{"num_key_value_heads": 1, "intermediate_size": 1024, "vocab_size": 2048, "hidden_act": "swiglu", "tie_word_embeddings": false, "init_std_o": 0.0376, "schedule": "wsd", "final_lr_fraction": 0.0, "batch_tokens": [32768, 65536, 98304], "train_tokens": 499700000, "max_steps": 8322, "dataset": "wikipedia_en"}
MLP neurons of a small language model. Each row is named by its layer, matrix (down: output weights) and neuron, and shows model dimensions 48-111. Each number is 200 + 40 x the weight over its row's rms, rounded and kept within 0 to 999. A neuron's up and down rows have the sign that makes its largest values positive.
A block is one neuron, or neurons of one layer that tend to fire together. After each block is what it responds to, as a language model described it from the Wikipedia text at the highest values.

L5.down8,207,184,224,181,188,202,219,184,193,144,162,254,188,158,147,148,201,212,218,152,212,224,169,284,249,180,129,162,297,203,209,174,195,214,269,160,221,169,219,194,263,244,207,93,143,245,223,239,210,184,242,277,215,193,277,166,164,236,214,172,236,204,197,177
L5.down30,246,203,175,180,164,233,218,197,184,164,163,282,154,236,145,278,159,256,228,186,147,178,193,222,165,229,214,214,280,80,293,180,294,161,192,195,150,199,216,248,219,260,172,161,248,193,204,160,191,182,213,239,266,164,167,136,132,307,258,228,169,254,163,166
L5.down217,191,143,228,167,224,201,183,220,206,212,197,243,165,187,149,138,283,188,134,305,204,158,155,223,146,166,295,205,217,122,194,166,312,241,199,207,187,226,246,167,191,185,212,194,127,205,167,186,210,213,206,218,206,181,318,194,175,185,245,200,248,184,226,162
L5.down913,270,161,167,192,117,158,208,270,199,177,167,203,217,213,239,199,172,135,263,160,186,179,231,196,206,211,166,185,231,207,185,185,210,205,147,203,206,250,185,194,193,201,224,218,233,223,199,183,245,242,217,222,117,188,146,244,173,272,266,189,213,239,178,166
Responds to: Mid-word completion pieces. Inner pieces of split words, especially Fo-ot-ball and Fo-und-ation in club or league names, plus participles like found, based, located.

L11.down804,219,270,190,270,241,200,257,216,134,171,153,203,206,282,209,187,226,252,211,212,252,158,196,174,196,207,125,198,165,229,145,145,222,148,192,177,203,164,211,212,208,238,219,177,227,262,215,216,189,152,206,241,151,207,193,176,207,276,265,266,248,223,201,165
Responds to: Verb stem-completing suffixes. Final piece of an intransitive verb split into word pieces, usually -ing or -ed, just before in, on, as or at, e.g. residing in, competed in, working as.

L10.down35,173,203,268,203,198,205,173,260,192,163,262,167,216,214,198,180,230,239,249,205,134,258,204,185,184,108,192,169,185,222,209,226,219,206,140,135,257,167,205,236,276,158,215,185,200,152,228,141,177,202,239,198,220,205,238,178,166,188,170,169,180,264,155,205
L10.down134,189,253,198,231,82,205,229,299,210,235,187,244,164,219,192,206,158,146,248,189,277,201,263,185,171,187,184,176,185,214,205,93,200,269,189,220,140,181,196,204,237,183,136,176,172,189,174,193,230,175,220,265,221,185,176,156,142,209,213,241,153,147,131,163
L10.down147,185,231,262,264,192,211,250,205,202,191,258,179,250,147,213,237,215,244,134,161,211,213,181,167,200,122,235,239,192,195,238,162,212,196,130,139,169,229,213,281,218,220,216,170,170,191,180,191,255,113,264,229,196,257,220,227,183,199,195,173,253,202,223,132
L10.down152,237,186,251,182,154,224,244,245,139,222,193,195,226,215,174,177,250,123,138,218,247,191,190,191,205,170,134,253,217,174,235,101,230,238,210,178,177,146,224,310,162,227,191,221,207,198,213,234,127,215,224,184,195,137,170,232,240,156,230,122,222,174,125,249
L10.down246,245,208,180,240,228,177,161,158,181,237,169,151,159,184,187,247,90,253,201,257,264,161,183,189,159,216,227,270,180,282,281,121,169,249,209,154,253,191,257,223,153,123,236,148,172,240,231,218,221,235,207,208,181,188,148,235,194,168,178,197,196,158,155,222
L10.down374,259,216,189,164,227,253,208,255,189,140,201,195,162,188,133,268,193,209,192,211,227,187,177,171,180,154,185,146,193,205,222,248,277,267,133,254,186,282,238,221,161,243,230,181,176,181,193,166,208,147,249,235,192,220,193,223,207,258,199,214,196,140,194,169
L10.down561,134,181,211,249,202,201,181,184,269,189,207,134,146,153,215,205,180,180,190,167,150,234,250,200,262,163,187,174,213,251,220,173,207,195,144,245,200,236,166,176,165,188,274,233,173,197,236,204,215,247,277,245,244,257,253,250,233,189,195,211,261,233,168,203
L10.down722,250,186,147,283,110,163,200,251,217,244,157,213,165,221,194,231,168,198,243,181,217,166,129,183,219,188,159,171,240,223,214,136,180,193,204,229,256,225,221,177,238,173,296,146,200,236,220,197,182,173,222,247,169,237,178,214,98,227,204,241,188,199,202,201
L10.down746,225,187,161,164,240,228,242,250,172,147,192,154,203,184,234,245,147,206,255,189,135,205,148,212,199,122,188,197,211,205,256,157,151,210,210,125,235,199,196,175,137,211,125,185,205,127,223,157,253,237,199,244,180,184,212,241,200,220,203,242,184,161,202,242
L10.down792,167,189,244,212,144,198,114,232,155,235,214,173,185,206,167,219,183,184,260,208,197,120,148,130,181,200,241,219,157,166,183,175,230,143,129,147,254,168,175,205,184,178,127,299,191,218,178,188,147,172,236,273,198,160,203,224,242,261,205,270,162,165,196,177
L10.down861,211,167,268,232,272,231,202,176,229,166,206,217,245,245,143,160,188,160,153,170,144,239,218,139,151,165,188,240,300,264,161,170,189,197,291,237,182,194,242,251,196,213,239,240,190,206,211,153,172,198,239,141,203,187,239,153,162,209,184,214,211,227,220,185
L10.down864,262,176,266,219,197,212,203,266,188,244,199,192,276,185,195,184,207,230,185,197,246,178,236,175,226,222,248,142,249,286,193,185,229,241,142,194,166,240,258,200,229,174,175,180,214,190,246,244,186,214,233,150,257,145,265,207,221,248,174,128,221,158,265,155
L10.down890,275,190,248,229,162,143,179,248,231,196,203,153,159,159,210,206,136,246,161,221,196,261,190,165,149,203,171,86,118,215,154,211,180,251,231,158,257,202,204,257,221,187,225,215,260,185,255,190,177,191,234,251,246,203,138,193,125,122,155,261,168,169,203,241
L10.down927,259,218,180,193,222,191,258,166,211,218,200,217,249,145,218,202,200,134,213,235,284,257,131,206,193,195,131,175,214,172,199,227,203,220,170,173,220,184,205,245,166,168,151,198,205,205,264,197,175,225,166,145,153,182,125,145,176,228,197,259,172,151,187,193
L10.down940,139,137,145,232,181,225,164,164,192,210,174,156,203,219,197,261,181,205,152,195,169,152,207,122,244,176,214,259,148,269,200,238,147,141,223,119,139,163,286,202,163,178,188,276,180,147,169,199,182,163,228,194,187,194,259,232,187,180,223,196,221,186,158,207
L10.down996,204,244,283,248,280,234,147,136,203,169,177,263,232,172,140,171,289,232,235,248,213,228,270,150,180,182,192,114,203,163,127,203,177,187,188,171,212,144,232,245,207,217,207,218,180,190,287,191,175,195,186,217,169,228,183,248,158,218,122,142,199,211,187,254
Responds to: Name-internal subword pieces. Early or middle word-pieces of split proper names, mostly surnames after a first name, such as St-rolz, Ko-lisch, Wein-he-im.

L11.down366,162,343,193,217,286,197,181,203,156,128,228,214,161,157,175,233,182,217,193,194,172,187,219,174,191,198,141,142,221,215,214,181,131,172,184,198,185,173,194,224,203,279,255,168,171,149,199,185,156,217,215,233,228,192,173,231,191,256,188,200,223,242,213,209
Responds to: Start of split proper names. Opening word-piece, often a capitalized two-letter chunk like Re, Ha, Ru, Bu, of a multi-token foreign name in tables or lists (Ru|bins, Ho|fer, Bu|charest).

L5.down300,244,173,199,164,163,229,197,238,146,127,172,223,220,203,170,228,223,281,187,203,197,204,244,170,156,203,298,257,218,214,211,234,192,171,180,221,244,186,284,144,225,234,190,137,171,266,212,278,222,152,200,210,201,212,278,192,164,200,180,164,200,173,196,182
L5.down619,177,166,251,276,187,162,181,220,258,141,167,189,239,194,241,220,203,199,192,210,171,209,209,152,194,214,180,182,147,245,222,226,170,213,225,167,181,146,107,189,201,186,236,313,242,174,176,207,195,284,232,256,170,168,249,219,200,206,205,196,271,163,194,173
L5.down673,118,262,185,250,155,235,175,170,189,115,172,173,198,225,204,219,228,169,123,148,224,230,202,232,210,215,238,232,210,207,145,190,204,205,233,203,202,223,175,173,209,224,170,236,224,252,165,198,151,190,162,186,194,174,196,228,229,165,216,116,209,219,175,222
L5.down997,114,217,214,267,269,193,228,266,180,255,192,151,146,160,194,192,178,211,152,198,141,191,217,190,215,258,221,201,220,211,179,210,197,191,230,263,280,214,310,220,194,165,203,178,183,185,206,283,179,171,217,218,209,129,224,209,155,229,146,127,107,202,235,141
Responds to: Proper-name opening fragments. Capital letter or first syllable of a multi-token proper name, such as the K, G, U, Ka that begin Kaufman, Gary, Uttarakhand, often in tables and lists.

L10.down3,243,241,196,232,252,254,141,114,239,266,158,221,171,203,258,215,238,196,250,208,191,300,161,243,152,178,257,190,158,228,142,192,192,124,226,236,225,192,110,200,196,270,173,247,187,198,224,204,269,209,220,187,204,282,230,226,162,250,205,242,261,188,240,207
L10.down101,163,141,234,233,138,179,266,195,297,287,195,224,167,234,220,279,214,193,151,158,270,227,238,229,176,196,230,191,265,196,239,179,173,266,147,236,191,166,175,207,242,278,170,180,159,249,226,187,196,255,127,158,121,193,216,247,182,245,172,181,278,251,168,216
L10.down200,248,149,288,212,182,232,238,134,165,261,193,188,252,247,173,192,239,226,153,107,177,189,231,224,188,203,194,178,229,193,208,117,227,187,260,128,264,181,187,200,240,226,144,221,118,215,185,255,256,141,192,182,182,222,200,110,131,171,245,214,176,178,270,211
L10.down222,198,178,199,176,200,196,232,257,212,174,216,259,195,183,184,131,190,197,243,147,178,276,172,227,163,216,177,183,260,250,213,191,289,232,214,234,225,169,215,255,241,169,148,211,157,129,254,220,213,193,186,185,257,199,198,110,221,181,279,200,185,171,194,125
L10.down225,212,168,164,250,108,153,183,159,201,235,202,208,168,243,199,210,219,261,268,241,178,240,250,143,172,178,189,151,208,155,198,192,163,173,204,227,235,92,213,210,171,212,184,116,194,232,205,146,193,264,209,273,132,185,138,213,193,135,232,214,185,220,166,210
L10.down248,175,184,177,207,234,224,181,191,117,188,272,230,171,202,143,227,202,233,118,142,165,181,190,155,213,241,200,227,150,196,215,186,265,221,161,216,190,255,242,180,124,185,164,233,183,197,289,271,292,178,188,121,224,204,166,195,168,188,198,216,203,190,189,131
L10.down417,209,194,153,231,226,160,215,222,137,170,132,124,264,111,165,190,170,151,224,289,203,210,239,143,172,202,229,256,129,220,198,211,139,175,199,276,183,207,242,212,220,161,159,179,193,242,228,202,206,285,226,223,246,224,188,249,234,182,175,198,186,193,173,200
L10.down425,129,161,206,172,181,214,237,231,223,238,173,295,197,288,199,178,127,186,208,183,178,215,221,201,221,197,139,179,177,220,167,160,223,262,204,181,189,165,217,192,229,220,223,164,179,216,258,195,185,215,250,207,155,257,146,138,196,121,224,242,212,252,220,120
L10.down516,224,252,79,215,218,181,164,199,148,212,236,183,141,257,163,228,236,198,129,170,223,261,164,201,266,246,182,223,253,167,199,212,116,199,187,195,251,190,192,254,198,143,204,193,150,203,140,266,171,222,171,114,191,194,168,211,232,253,202,197,171,170,242,146
L10.down541,247,196,267,206,224,131,176,156,211,199,164,159,157,212,157,171,232,240,211,222,238,236,205,184,194,253,165,204,255,144,188,209,232,181,166,216,162,185,165,242,125,252,253,148,193,230,165,194,146,188,183,288,208,205,160,231,116,279,294,248,200,162,202,194
L10.down574,132,266,231,251,177,156,181,267,213,253,130,177,196,161,200,142,249,201,205,222,197,185,210,155,171,260,250,206,167,212,142,161,248,185,185,252,199,139,197,199,174,211,207,180,202,168,189,219,170,141,243,305,185,201,243,205,215,213,263,179,118,211,208,153
L10.down579,178,194,237,265,184,177,97,134,146,253,142,265,212,187,233,182,126,292,286,210,138,183,190,217,251,207,252,186,215,237,235,199,209,87,153,111,184,199,126,193,219,240,201,151,203,229,225,223,203,189,106,174,289,163,250,212,159,218,235,231,107,159,223,223
L10.down586,177,208,175,187,195,153,154,218,158,122,207,190,210,144,178,244,186,239,206,207,208,251,167,187,256,115,176,219,227,188,251,144,227,133,196,234,197,210,219,151,260,101,192,195,209,111,172,305,213,217,214,110,242,234,110,261,137,179,205,211,140,189,211,145
L10.down830,225,233,180,144,193,171,164,208,152,203,207,203,221,171,138,249,253,193,284,209,204,196,202,181,177,209,174,109,230,200,231,152,199,162,150,217,310,136,188,198,203,202,192,177,310,238,193,246,236,227,172,121,140,287,170,211,137,177,200,271,176,181,233,187
L10.down831,186,143,144,156,233,145,205,178,190,195,230,199,135,195,191,241,217,221,196,185,222,160,172,254,188,232,200,146,261,195,189,232,290,124,155,205,178,291,239,192,135,185,154,188,146,225,271,289,143,201,217,205,192,221,202,218,250,193,213,173,149,179,216,182
L10.down863,201,212,215,210,170,249,226,227,230,239,167,127,256,142,239,141,146,195,220,171,188,253,206,238,220,235,177,155,140,198,185,180,178,255,179,193,180,196,160,156,194,187,183,185,180,205,152,203,135,218,224,142,245,219,146,163,159,199,163,203,172,179,222,284
Responds to: Main verb stems. Stem or start of a main past-tense verb right after its subject or auxiliary, often split mid-word, such as stud(ied), work(ed), open(ed), set.